Part of a small language model's weights: vocabulary 8192, 14.2M parameters.
MLP neurons of a small language model. Each row is named by its layer, matrix (up: input weights) and neuron, and shows model dimensions 80-143. Each number is 50 + 15 x the weight over its row's rms, rounded and kept within 0 to 99.
After each neuron's rows, "fires in" lists the words (lower case) most often at its 100 highest values on Wikipedia text that the model never trained on.

L2.up443:38 41 32 49 35 43 66 62 55 40 46 61 55 30 41 36 40 59 70 35 47 72 24 19 55 76 42 37 30 51 33 56 39 77 72 49 36 49 60 48 62 38 31 78 55 68 46 40 44 45 37 66 64 39 45 39 54 44 43 59 51 65 60 54
fires in: "lab", "stadium", "lanor", "rokkor", "centre", "enjoyed"

L2.up1504:27 49 61 46 43 42 52 07 60 40 32 55 52 51 24 68 44 58 35 63 67 29 60 53 47 46 67 51 37 36 76 34 58 43 61 45 53 49 63 55 34 72 45 43 39 52 46 70 55 54 33 89 39 45 58 39 00 54 41 59 52 56 22 41
fires in: "for", "forbes", "with", "978", "between"

L2.up962:78 60 49 43 54 58 53 21 40 55 49 40 49 50 26 51 68 55 43 41 50 50 44 50 72 33 50 59 66 41 53 29 59 36 50 41 48 77 40 77 60 62 52 28 63 49 53 48 36 51 58 20 65 27 20 43 38 44 19 63 46 49 93 52
fires in: "it", "by", "her", "my", "no"

L2.up868:20 52 34 55 68 57 35 42 55 29 27 48 39 78 34 47 46 51 42 52 57 55 52 45 37 57 69 64 56 34 47 50 74 50 39 73 69 56 54 38 32 47 51 74 47 48 41 62 52 41 48 23 67 25 69 49 21 45 85 60 51 35 49 46
fires in: "5", "6", "4"

L2.up1058:61 52 40 46 74 62 64 41 73 56 56 40 42 58 35 62 46 51 54 55 36 76 31 50 51 46 60 33 46 41 67 55 57 38 30 60 64 45 59 56 71 59 68 39 38 41 38 58 73 42 43 59 63 46 41 99 36 39 89 41 52 31 60 62
fires in: "in", "70", "71"

L2.up1224:55 56 43 57 48 38 29 36 44 57 26 47 32 62 63 57 62 61 28 40 61 59 78 13 54 50 54 72 39 41 74 28 29 53 49 49 48 55 33 59 39 66 32 64 89 48 52 47 69 54 46 75 46 42 52 41 55 45 51 75 59 45 41 57
fires in: "russian", "china", "american", "poet", "writer"

L2.up1293:50 47 72 42 69 62 71 27 46 61 60 45 49 34 43 53 45 47 65 26 23 51 29 54 40 63 42 51 50 36 53 83 59 46 31 62 40 57 61 71 67 48 44 73 59 49 54 84 27 27 65 38 71 49 29 56 44 40 63 37 46 65 38 89
fires in: "as", "since", "anoual"

L2.up112:53 59 39 46 57 49 66 50 53 47 29 40 51 54 42 49 88 45 51 55 43 80 53 30 57 37 43 51 50 39 64 46 67 47 32 48 57 65 81 37 38 44 37 61 78 36 70 70 46 39 56 48 33 54 56 58 28 65 33 64 53 46 47 26
fires in: "she", "he"

L2.up709:38 59 43 54 79 60 33 31 34 38 45 45 61 68 34 35 99 68 71 47 24 69 56 52 68 39 47 52 57 38 33 15 85 39 61 46 53 46 55 34 62 54 21 62 48 67 39 61 63 34 62 69 76 32 47 56 59 50 71 64 49 32 57 14
fires in: "she", "he"

L11.up475:68 56 56 57 29 53 61 59 26 33 42 58 60 52 72 60 38 41 46 78 48 54 58 55 39 49 41 29 51 62 63 54 33 48 51 47 36 73 52 30 42 46 61 71 44 40 62 54 52 43 47 53 27 26 63 75 27 52 75 58 56 44 65 56
fires in: "of", "new", "reus"

L2.up1235:56 44 49 49 62 47 45 43 33 65 45 46 22 73 58 56 57 56 24 37 72 58 06 50 50 56 62 50 44 20 45 37 79 68 55 39 51 42 19 61 45 65 47 75 64 38 46 62 62 58 68 48 79 42 45 47 35 54 67 79 48 38 48 31
fires in: "18", "12", "sound", "cast", "appear", "head"

L2.up650:55 51 60 46 48 54 54 42 47 47 37 38 32 68 18 42 65 41 68 46 55 40 63 41 51 52 63 64 61 50 61 64 69 46 62 45 73 66 57 53 26 39 62 66 56 47 62 46 36 48 52 61 36 50 62 66 49 63 60 51 50 44 28 34
fires in: "he", "distinguished", "median", "with"

L2.up10:33 43 51 44 38 52 57 40 50 59 53 35 76 61 44 32 29 31 25 42 55 47 11 43 30 67 55 54 65 36 58 53 66 43 44 58 36 57 51 92 38 62 84 59 39 62 36 85 33 43 49 47 63 72 64 48 51 50 83 49 49 61 21 61
fires in: "into", "or", "orenburg"

L2.up560:47 47 52 51 76 38 61 77 38 35 37 58 19 32 50 33 79 49 30 45 50 57 77 40 78 78 49 53 65 30 46 65 44 89 48 63 57 59 48 49 30 62 61 63 50 50 61 32 64 37 46 33 41 30 34 74 43 33 63 77 58 41 83 41
fires in: "number", "same", "ksa", "person", "next", "most"

L9.up1285:38 53 46 46 46 51 43 55 49 62 61 61 40 63 49 57 73 30 38 47 75 54 24 38 26 34 31 54 63 27 55 53 64 33 45 26 29 35 61 44 74 67 57 14 55 55 42 44 23 64 36 69 56 70 53 33 82 40 73 55 48 69 49 60
fires in: "of", "website"

L11.up282:37 40 42 61 53 40 62 39 44 51 57 62 37 22 18 48 70 72 49 73 52 51 46 42 39 51 52 56 56 40 26 45 92 59 59 54 59 45 45 69 31 57 65 68 60 59 45 59 38 73 70 59 49 59 48 27 29 46 56 34 50 53 44 72
fires in: "2010", "2014", "2025", "2011", "2013", "2006"

L2.up1249:45 41 71 48 69 30 21 40 34 38 56 58 53 48 48 55 48 46 40 31 62 71 38 60 49 34 48 40 20 51 73 70 21 68 61 38 34 61 54 51 72 31 41 36 54 37 52 35 47 50 70 25 52 46 59 26 67 33 83 42 50 72 45 80
fires in: "a", "shrimp", "degree"

L2.up8:58 52 80 53 41 52 63 44 30 65 86 49 26 65 84 39 54 30 44 57 71 47 58 60 46 41 51 37 46 23 65 65 45 37 73 30 31 58 29 60 69 49 73 61 64 55 31 54 21 51 31 57 59 69 68 68 67 74 66 66 45 39 57 44
fires in: "as", "incumbent"

L2.up1378:48 47 33 54 70 25 59 62 36 58 59 53 62 37 53 45 47 51 41 31 60 41 48 50 70 53 47 49 26 30 33 52 75 68 52 54 22 50 50 61 05 50 64 44 40 50 47 54 26 41 30 68 45 43 35 44 47 51 59 62 54 52 46 55
fires in: "de", "of", "lizzie", "li", "deaf", "orenburg"

L2.up849:68 71 43 54 55 37 50 69 48 51 54 56 41 65 52 58 61 54 41 62 52 67 71 52 88 37 61 62 51 45 20 26 56 57 69 43 40 45 45 38 17 34 50 45 73 41 59 33 52 70 45 72 59 35 37 54 48 67 33 63 51 42 77 46
fires in: "he", "young", "ahriman", "jewish", "ahmad", "heat"

L2.up213:48 55 35 44 39 60 64 71 39 61 54 53 80 56 42 26 56 41 54 40 37 64 51 28 36 53 27 35 37 29 29 42 73 39 59 69 40 37 59 63 34 39 51 55 44 47 50 90 48 39 34 80 71 18 41 57 44 47 57 54 55 39 61 30
fires in: "as"

L9.up992:41 47 66 60 50 41 33 65 76 29 43 56 28 72 53 68 31 53 62 45 67 74 45 33 40 48 63 40 45 56 52 25 62 50 54 39 64 52 42 11 59 70 41 67 44 59 48 89 48 79 50 60 57 45 55 39 45 72 71 46 48 79 44 57
fires in: "0", "3", "2", "5", "rhode", "1"

L2.up613:41 51 63 50 56 55 51 50 39 61 53 45 51 87 53 35 30 47 47 48 31 59 86 53 45 75 75 32 51 25 44 42 58 27 62 24 68 58 45 42 44 38 53 49 46 58 41 21 70 51 34 53 51 35 67 37 56 51 75 40 52 63 56 64
fires in: "band", "episode", "battle", "match", "years"

L2.up487:59 47 46 57 40 49 33 42 59 76 47 54 33 23 64 65 60 38 37 57 41 61 48 65 47 11 42 46 66 52 43 51 68 38 63 40 65 49 60 68 53 44 30 35 76 50 59 28 90 43 67 18 21 09 42 41 56 29 77 44 53 51 81 76
fires in: "an"

L2.up1449:44 55 44 56 48 79 45 71 64 46 63 56 39 50 57 52 50 48 47 24 36 68 73 25 37 51 45 39 44 47 55 57 19 34 46 49 16 55 54 40 36 34 27 55 45 45 47 40 83 51 28 54 52 41 75 70 65 50 76 28 54 42 58 92
fires in: "name", "movie", "mario", "mark", "article"

L2.up1089:77 49 36 56 44 39 51 59 77 55 61 47 49 39 67 46 67 42 71 72 41 41 74 58 59 33 52 63 43 49 66 45 33 52 48 57 55 42 42 47 76 33 70 45 65 45 49 40 51 50 54 58 18 61 47 60 40 61 29 41 48 43 63 61
fires in: "same", "player", "students", "players", "median", "platycerium"

L2.up1443:45 47 49 50 50 44 68 60 55 53 29 49 77 63 74 45 80 51 65 68 31 68 26 39 47 59 32 44 53 49 50 57 49 42 21 63 52 52 62 47 65 40 29 54 58 52 42 91 59 53 16 47 59 40 38 58 54 30 76 86 52 49 68 49
fires in: "can", "into", "enjoyed"

L2.up355:68 51 63 51 80 34 65 18 34 48 63 60 46 48 58 44 59 42 79 50 23 31 46 54 80 37 29 10 63 50 64 49 61 60 49 37 71 57 61 61 73 40 38 55 31 38 59 41 69 63 70 50 17 41 62 62 46 63 22 56 47 61 70 44
fires in: "who", "police", "women", "jane", "sexual"

L11.up1238:43 62 44 45 24 56 64 59 42 30 65 57 45 69 45 30 67 53 77 52 46 55 68 33 24 46 55 59 32 50 43 56 66 38 39 60 41 61 51 45 45 48 50 53 32 44 68 42 40 67 25 24 30 27 60 66 50 54 72 45 53 31 54 43
fires in: "of"

L9.up1142:42 41 53 49 35 51 81 51 62 46 62 58 17 50 63 69 28 59 67 39 22 53 48 62 37 48 72 38 57 37 53 60 48 57 46 28 52 48 22 23 59 97 43 62 52 54 58 69 59 67 54 86 43 48 40 47 58 41 55 49 55 42 16 45
fires in: "and", "1", "pennington"

L2.up1012:49 53 46 59 66 63 23 49 25 40 33 47 57 50 47 43 45 36 40 34 46 61 72 54 58 37 51 45 32 54 61 62 55 47 44 42 70 39 77 44 56 47 11 68 42 46 49 26 51 51 49 31 59 29 29 38 67 47 24 53 47 42 67 52
fires in: "he", "heat"

L2.up1075:71 65 58 43 33 40 63 59 26 52 55 57 57 45 66 38 19 37 74 76 53 67 39 41 56 62 49 27 43 50 40 47 37 59 43 62 79 48 54 71 43 43 46 72 33 48 59 44 40 58 38 58 43 38 45 40 58 37 33 51 52 71 41 48
fires in: "m", "history", "west", "san"

L2.up505:50 60 48 53 14 47 57 73 62 51 77 49 87 72 65 46 30 50 60 52 27 32 59 47 50 58 30 28 51 73 58 49 27 41 43 39 29 46 39 35 50 36 32 51 28 43 42 39 62 58 32 75 72 57 72 49 56 60 62 54 49 49 32 62
fires in: "to", "could", "must"

L2.up318:28 37 44 46 60 79 60 28 44 46 54 45 47 53 52 49 27 61 59 66 76 49 41 47 43 46 63 42 47 45 51 74 35 69 77 36 66 32 55 80 54 59 75 66 42 55 46 19 30 31 68 57 35 63 82 36 47 52 47 37 45 60 58 73
fires in: "as", "out", "died", "since", "medieval"

L2.up273:63 46 55 51 28 39 42 39 48 48 52 44 65 74 28 46 82 40 37 43 34 50 44 34 52 31 27 41 61 50 64 33 64 16 37 44 42 47 88 47 58 72 23 62 34 54 57 71 49 61 28 59 76 56 71 36 47 52 52 40 54 32 32 54
fires in: "with", "of", "he", "it", "initially"

L12.up1370:29 43 31 56 33 45 55 78 38 44 41 61 65 60 19 30 48 34 68 43 49 48 72 58 42 49 56 78 49 44 52 57 30 74 66 49 25 31 88 83 64 26 51 50 51 40 41 59 50 48 71 34 52 65 33 52 72 56 45 37 50 31 54 42
fires in: "the", "a", "ii", "tommy"

L2.up1092:41 57 40 43 50 39 81 56 46 71 68 51 44 42 41 29 51 51 62 42 38 26 83 45 29 70 25 48 51 24 57 63 56 34 50 52 51 55 54 46 49 56 78 47 26 51 42 63 48 27 46 31 42 42 56 79 56 46 68 64 53 49 37 61
fires in: "called", "during", "of", "as"

L2.up834:59 52 55 56 33 42 50 36 83 55 41 54 47 48 52 55 34 41 21 40 46 51 74 40 56 58 48 30 53 40 48 31 55 31 58 56 30 54 50 65 27 56 49 48 48 50 49 26 58 65 13 60 32 50 63 52 64 54 46 35 49 56 33 72
fires in: "album", "team", "preceded", "game"

L12.up765:22 37 36 76 47 56 54 99 59 49 69 38 59 66 23 45 50 37 53 70 24 55 59 70 37 49 59 62 63 49 30 59 36 38 51 57 31 42 75 75 60 31 32 46 71 35 44 61 35 31 62 36 53 70 28 50 79 40 51 38 42 43 40 46
fires in: "the", "a"

L9.up43:58 61 63 52 54 29 60 51 33 42 41 51 29 60 61 40 92 54 52 64 37 36 67 59 47 54 50 01 54 50 41 11 35 22 65 35 60 32 21 61 56 48 43 46 73 51 44 64 64 55 69 54 57 22 75 46 40 57 47 74 51 49 50 61
fires in: "1", "0", "ahriman", "omaha"

L2.up753:50 48 78 43 44 25 27 57 44 50 42 62 44 68 37 56 53 46 60 58 39 43 18 54 42 61 57 35 34 17 66 40 51 28 44 38 41 47 46 46 51 40 52 56 43 47 52 95 46 71 63 58 68 64 66 49 57 46 54 42 53 36 16 52
fires in: "00", "post", "rear"

L2.up937:58 56 48 52 44 59 40 70 40 53 61 49 35 35 38 47 35 43 37 66 59 57 59 69 60 24 59 34 54 38 58 26 53 50 59 42 53 42 48 58 48 58 59 44 61 51 33 45 47 65 39 64 56 34 60 54 52 54 27 34 49 40 57 45
fires in: "new", "so", "year", "soul", "english"

L2.up551:69 56 67 47 59 30 69 47 49 44 76 46 58 27 48 41 43 47 50 48 38 70 62 40 46 57 42 65 44 34 59 60 35 72 59 56 46 42 56 66 51 36 73 54 48 54 49 51 40 35 64 57 61 61 25 58 67 45 56 70 40 49 52 42
fires in: "he", "home", "councillor", "heat"

L2.up418:42 63 53 41 37 40 38 35 41 61 63 50 45 35 51 70 60 58 36 23 42 29 42 38 54 46 42 27 48 52 47 57 35 17 60 11 63 54 54 62 51 62 43 59 64 60 53 56 45 50 76 76 23 27 50 41 51 57 72 63 52 76 17 89
fires in: "an", "anoual"

L2.up408:58 53 61 58 20 50 59 51 47 39 40 54 53 34 45 41 56 60 30 14 56 53 68 41 48 38 35 30 42 51 40 43 58 40 58 34 32 65 29 51 27 47 27 61 31 40 42 65 40 55 28 71 48 55 42 24 42 71 17 54 47 62 37 42
fires in: "for", "received", "forbes", "m"

L2.up393:43 46 62 49 48 14 64 47 45 65 44 43 35 52 39 55 60 26 74 59 69 49 67 48 55 63 51 57 46 04 57 37 48 57 81 44 55 48 34 49 59 60 62 80 52 65 47 37 33 69 38 58 57 28 27 54 32 28 59 77 51 32 53 44
fires in: "he", "students", "artist", "978", "years", "president"

L2.up1469:44 59 43 49 48 51 88 45 76 51 20 45 48 72 38 55 38 33 55 51 43 40 52 41 43 42 50 68 31 44 73 47 60 36 31 55 52 54 37 49 44 48 53 59 56 33 42 67 28 79 30 76 85 23 37 71 21 50 18 63 46 37 74 43
fires in: "for", "forbes", "by", "with"

L2.up501:54 59 45 53 37 61 41 42 61 43 40 60 51 50 26 44 16 32 54 58 43 47 43 48 49 68 71 26 44 25 41 61 73 44 51 52 49 47 46 54 47 59 71 42 48 52 36 55 25 39 32 42 47 61 60 39 82 40 27 36 50 70 55 56
fires in: "it", "town", "qarabağ", "name", "movie", "word"

L2.up303:53 50 42 53 33 37 48 97 39 40 43 55 66 51 58 56 50 28 57 44 24 68 37 56 57 49 32 16 39 65 48 58 32 71 20 60 51 46 56 35 55 28 37 48 72 40 61 24 67 58 61 58 48 60 67 35 84 50 10 41 55 48 64 52
fires in: "would", "will", "may", "must", "have", "suzuki"

L2.up836:75 51 60 50 67 50 46 35 34 52 46 51 20 32 69 67 51 60 53 54 40 52 58 42 56 47 52 64 29 25 64 64 09 52 56 15 55 36 58 51 57 53 50 45 37 59 49 59 32 56 40 15 58 30 46 62 51 31 73 53 51 33 49 52
fires in: "all", "earth", "mexican", "casa", "god"

L2.up845:42 55 59 57 36 47 80 49 45 32 24 52 61 58 44 31 33 44 53 62 40 64 57 39 35 49 33 45 40 20 59 32 51 23 41 57 57 50 58 44 40 47 42 77 33 54 41 63 77 33 21 41 53 48 66 37 63 66 32 56 48 47 54 50
fires in: "song", "it", "version", "film", "movie"

L11.up518:73 37 51 53 66 28 66 63 82 47 91 45 48 61 35 33 54 77 76 45 60 33 34 50 56 48 59 54 68 65 60 18 54 59 68 42 46 33 53 83 14 47 35 45 56 62 46 52 42 26 45 42 69 41 50 46 17 46 33 41 40 79 69 67
fires in: "2007", "2011", "2010", "2006", "1987"

L2.up1433:74 40 43 54 46 38 56 50 46 58 49 46 49 38 49 40 34 41 61 71 75 31 29 55 51 37 52 69 30 27 46 38 69 55 48 55 54 53 48 57 60 45 62 21 43 49 34 63 34 37 50 20 41 47 45 28 34 47 36 48 53 39 59 53
fires in: "12", "17", "18", "16"

L2.up1309:45 53 70 46 48 47 88 50 40 38 53 56 39 61 48 50 56 48 34 24 54 55 48 44 62 53 49 25 59 21 68 35 40 42 43 57 39 59 74 46 53 54 58 51 45 49 46 74 26 43 30 55 74 67 36 71 41 56 73 73 50 27 29 42
fires in: "following", "for", "nearly"

L2.up490:60 46 50 54 70 56 48 53 52 53 46 44 21 71 43 58 68 47 62 46 56 37 80 65 63 37 50 25 49 20 58 59 00 57 54 28 59 49 39 50 48 36 48 46 50 45 37 35 51 56 60 53 56 44 55 85 42 30 47 79 52 19 60 62
fires in: "women", "player", "students", "law", "protime", "game"

L2.up718:58 49 46 49 45 31 59 88 47 45 64 56 43 55 32 46 47 43 96 54 40 57 37 55 45 70 50 35 55 27 22 42 64 69 64 78 50 52 42 29 52 42 73 69 48 42 49 48 40 50 69 54 67 37 44 42 63 49 55 58 53 18 37 42
fires in: "she", "branch"

L2.up190:63 53 65 56 13 37 69 56 55 46 59 47 46 72 32 36 46 49 36 41 49 46 33 39 63 44 42 68 83 77 48 31 82 28 33 26 24 61 46 43 41 61 49 58 46 35 44 64 60 55 55 53 45 59 77 27 34 68 47 45 55 41 29 53
fires in: "at", "bay", "van"

L2.up1253:29 55 53 50 62 45 21 65 43 36 53 47 17 73 58 50 90 29 51 28 50 86 35 30 50 41 26 47 74 65 58 30 59 60 28 54 50 56 40 37 52 49 36 44 81 41 54 72 52 94 84 60 47 75 44 45 48 33 46 77 51 33 37 50
fires in: "she"

L2.up917:66 57 46 55 34 66 72 59 39 62 15 43 53 88 65 71 58 67 53 66 23 40 73 71 75 49 43 53 62 77 41 46 35 39 31 43 65 51 41 22 48 63 28 33 39 37 61 22 67 87 83 38 47 41 71 33 35 40 69 50 53 55 62 61
fires in: "time", "years", "weeks", "issue"

L2.up477:59 47 58 47 44 63 80 45 52 22 26 44 62 65 58 56 41 43 50 77 51 27 55 72 76 26 67 43 37 71 38 42 47 47 45 87 70 52 60 47 35 47 54 52 44 42 60 38 52 76 56 50 57 56 63 48 50 58 30 39 45 55 83 35
fires in: "such", "same", "following"

L2.up1274:35 48 26 55 59 64 58 67 62 70 41 49 51 56 47 26 44 54 67 55 60 54 56 62 15 53 48 57 43 48 57 49 63 56 36 66 50 42 65 61 61 42 40 48 44 46 44 35 71 24 62 12 71 48 58 61 62 46 48 26 52 44 53 53
fires in: "4", "track", "goal", "coogee", "unit", "2"

L2.up1172:69 59 51 47 30 57 58 80 33 47 74 45 25 71 69 51 58 45 66 68 42 95 68 37 56 39 62 35 53 41 55 64 47 55 46 61 66 46 52 37 55 31 60 45 70 53 44 30 27 56 09 75 54 51 61 57 46 33 41 57 53 39 62 50
fires in: "m", "him", "king"

L2.up329:66 48 53 52 35 29 72 65 44 44 67 48 52 59 25 39 47 61 81 57 40 26 56 58 57 67 29 33 62 47 58 20 36 69 62 64 38 55 38 51 55 50 75 50 09 53 55 58 46 66 49 79 33 58 49 27 54 49 33 51 47 39 45 47
fires in: "m", "c", "war"

L2.up130:48 42 46 53 29 56 67 71 71 42 52 51 54 66 48 37 52 48 49 40 47 33 33 67 47 56 43 36 52 34 31 50 48 36 40 54 35 65 65 42 26 54 39 62 29 39 50 49 40 40 47 10 39 49 56 62 42 77 42 51 52 46 36 53
fires in: "under", "pts", "for"

L2.up1008:42 53 55 43 22 54 34 55 44 46 65 47 60 61 41 38 34 38 60 72 66 36 34 47 48 50 62 40 40 59 84 33 53 61 70 33 58 40 51 56 59 68 74 76 47 64 43 54 46 74 25 92 71 59 65 61 58 72 01 24 52 47 41 61
fires in: "team", "to", "or", "full", "as", "but"

L2.up382:48 53 55 51 37 61 58 55 45 50 43 41 75 65 34 38 44 36 33 45 45 30 67 48 52 59 38 27 33 57 62 48 59 44 54 45 55 58 50 59 41 82 34 48 30 46 41 60 47 50 55 64 41 54 53 30 48 52 88 53 53 53 48 71
fires in: "years", "year", "much", "number", "months", "weeks"

L2.up13:72 45 57 52 37 35 53 45 58 60 38 52 28 40 32 72 44 45 62 53 18 66 29 59 70 57 50 65 58 57 38 62 56 52 62 48 46 62 37 65 32 54 56 56 78 53 63 43 41 50 69 61 15 61 66 33 73 60 61 30 51 60 45 61
fires in: "an", "sakaguchi", "in"

L9.up346:46 52 55 50 63 46 59 33 41 30 39 46 50 21 53 49 64 84 52 35 42 33 31 72 56 49 38 57 85 54 41 35 75 23 53 14 69 47 36 48 36 69 48 41 53 55 42 27 60 70 45 67 47 48 73 59 56 39 44 66 45 75 47 52
fires in: "1", "22", "25", "2", "omaha", "4"

L2.up1280:59 49 26 47 51 66 56 48 61 55 73 52 66 20 49 46 25 71 75 76 40 50 26 60 61 47 41 50 40 59 37 61 04 64 36 64 44 33 58 44 53 42 79 44 44 56 53 56 31 51 68 43 49 72 53 54 75 64 23 44 50 51 52 56
fires in: "the", "will", "same", "would", "bring"

L2.up697:59 39 36 48 55 60 47 53 36 71 40 43 63 39 25 40 55 45 31 41 73 29 62 58 50 45 45 48 64 38 31 52 68 59 51 64 66 56 59 46 19 52 47 40 48 57 40 52 32 28 26 41 60 37 65 55 27 50 67 54 49 48 56 66
fires in: "of", "e", "fremont"

L2.up855:34 36 36 50 45 55 38 58 44 82 14 41 72 76 26 36 72 37 16 74 59 35 17 74 58 46 65 36 68 60 45 60 74 43 43 57 46 48 60 38 35 64 33 54 50 49 65 48 58 44 43 56 19 49 93 37 49 68 44 43 51 63 74 63
fires in: "of"

L2.up1357:46 47 63 50 50 41 42 51 74 30 52 51 28 63 76 55 71 50 49 63 52 89 43 11 66 58 56 36 65 53 74 42 46 57 34 70 52 36 68 58 51 44 46 75 57 52 61 46 80 74 47 49 33 68 58 71 41 43 15 59 50 49 63 49
fires in: "women", "player", "police", "footballer", "players"

L2.up1031:42 53 67 56 17 50 54 63 48 57 64 44 64 65 47 58 52 40 57 73 64 34 62 67 38 56 63 60 65 63 51 60 40 14 46 51 23 52 33 55 53 52 55 37 48 44 35 47 52 34 43 49 40 83 43 63 61 45 45 73 47 78 61 46
fires in: "only", "following", "platform", "platycerium", "not"

L2.up1266:22 48 45 44 44 44 81 45 71 54 38 52 45 30 43 62 31 39 53 61 52 20 73 56 32 57 47 58 45 60 80 72 49 31 40 49 70 52 69 58 50 29 64 35 61 46 51 38 51 48 35 60 49 50 58 66 64 45 55 39 51 49 29 69
fires in: "as", "between", "million", "debt"

L2.up369:37 42 62 59 45 23 36 49 44 78 55 55 69 72 42 46 55 42 20 66 59 56 60 73 64 51 70 45 49 07 50 45 69 32 68 56 55 67 36 26 35 43 48 50 40 56 45 62 32 39 18 61 35 13 43 59 43 44 68 44 48 56 42 49
fires in: "of", "years"

L2.up1344:64 45 46 55 60 62 31 65 49 54 39 50 47 62 14 47 66 59 51 44 63 29 81 60 54 52 69 63 60 40 57 66 54 68 51 51 44 64 49 27 43 63 46 17 40 50 39 14 46 21 43 10 39 22 39 66 37 24 99 68 52 34 62 72
fires in: "due", "4", "6", "ga"

L2.up1326:56 37 61 59 72 45 77 81 42 49 19 45 59 44 73 65 49 58 27 54 64 56 85 69 41 70 52 56 39 63 73 94 24 62 51 61 49 50 80 31 35 42 66 27 49 58 37 23 53 31 29 49 33 76 51 79 67 36 87 43 53 51 53 53
fires in: "about", "46", "after", "42", "meshal", "class"

L2.up1341:23 43 40 51 66 68 45 35 58 44 33 60 58 85 57 69 51 55 66 59 61 30 42 35 38 49 53 45 41 71 73 64 54 25 42 51 74 41 99 36 42 50 30 71 31 42 56 70 54 51 41 49 36 57 73 51 54 77 59 47 47 61 14 44
fires in: "of"

L9.up920:38 61 49 53 46 39 45 76 59 66 64 51 60 52 56 79 20 56 50 25 59 57 39 00 60 42 68 43 59 52 67 75 51 27 12 36 69 50 54 54 63 78 49 34 45 53 42 70 22 48 43 54 51 47 63 35 46 54 52 33 53 55 63 41
fires in: "which", "of"

L2.up1388:45 66 43 52 31 62 53 37 67 48 51 57 61 77 55 42 45 40 66 14 45 42 51 20 52 31 43 39 25 39 70 63 46 46 25 62 50 48 46 52 42 20 40 45 37 38 47 51 38 57 26 62 63 41 58 42 44 53 47 63 52 48 43 67
fires in: "would", "to", "could", "with"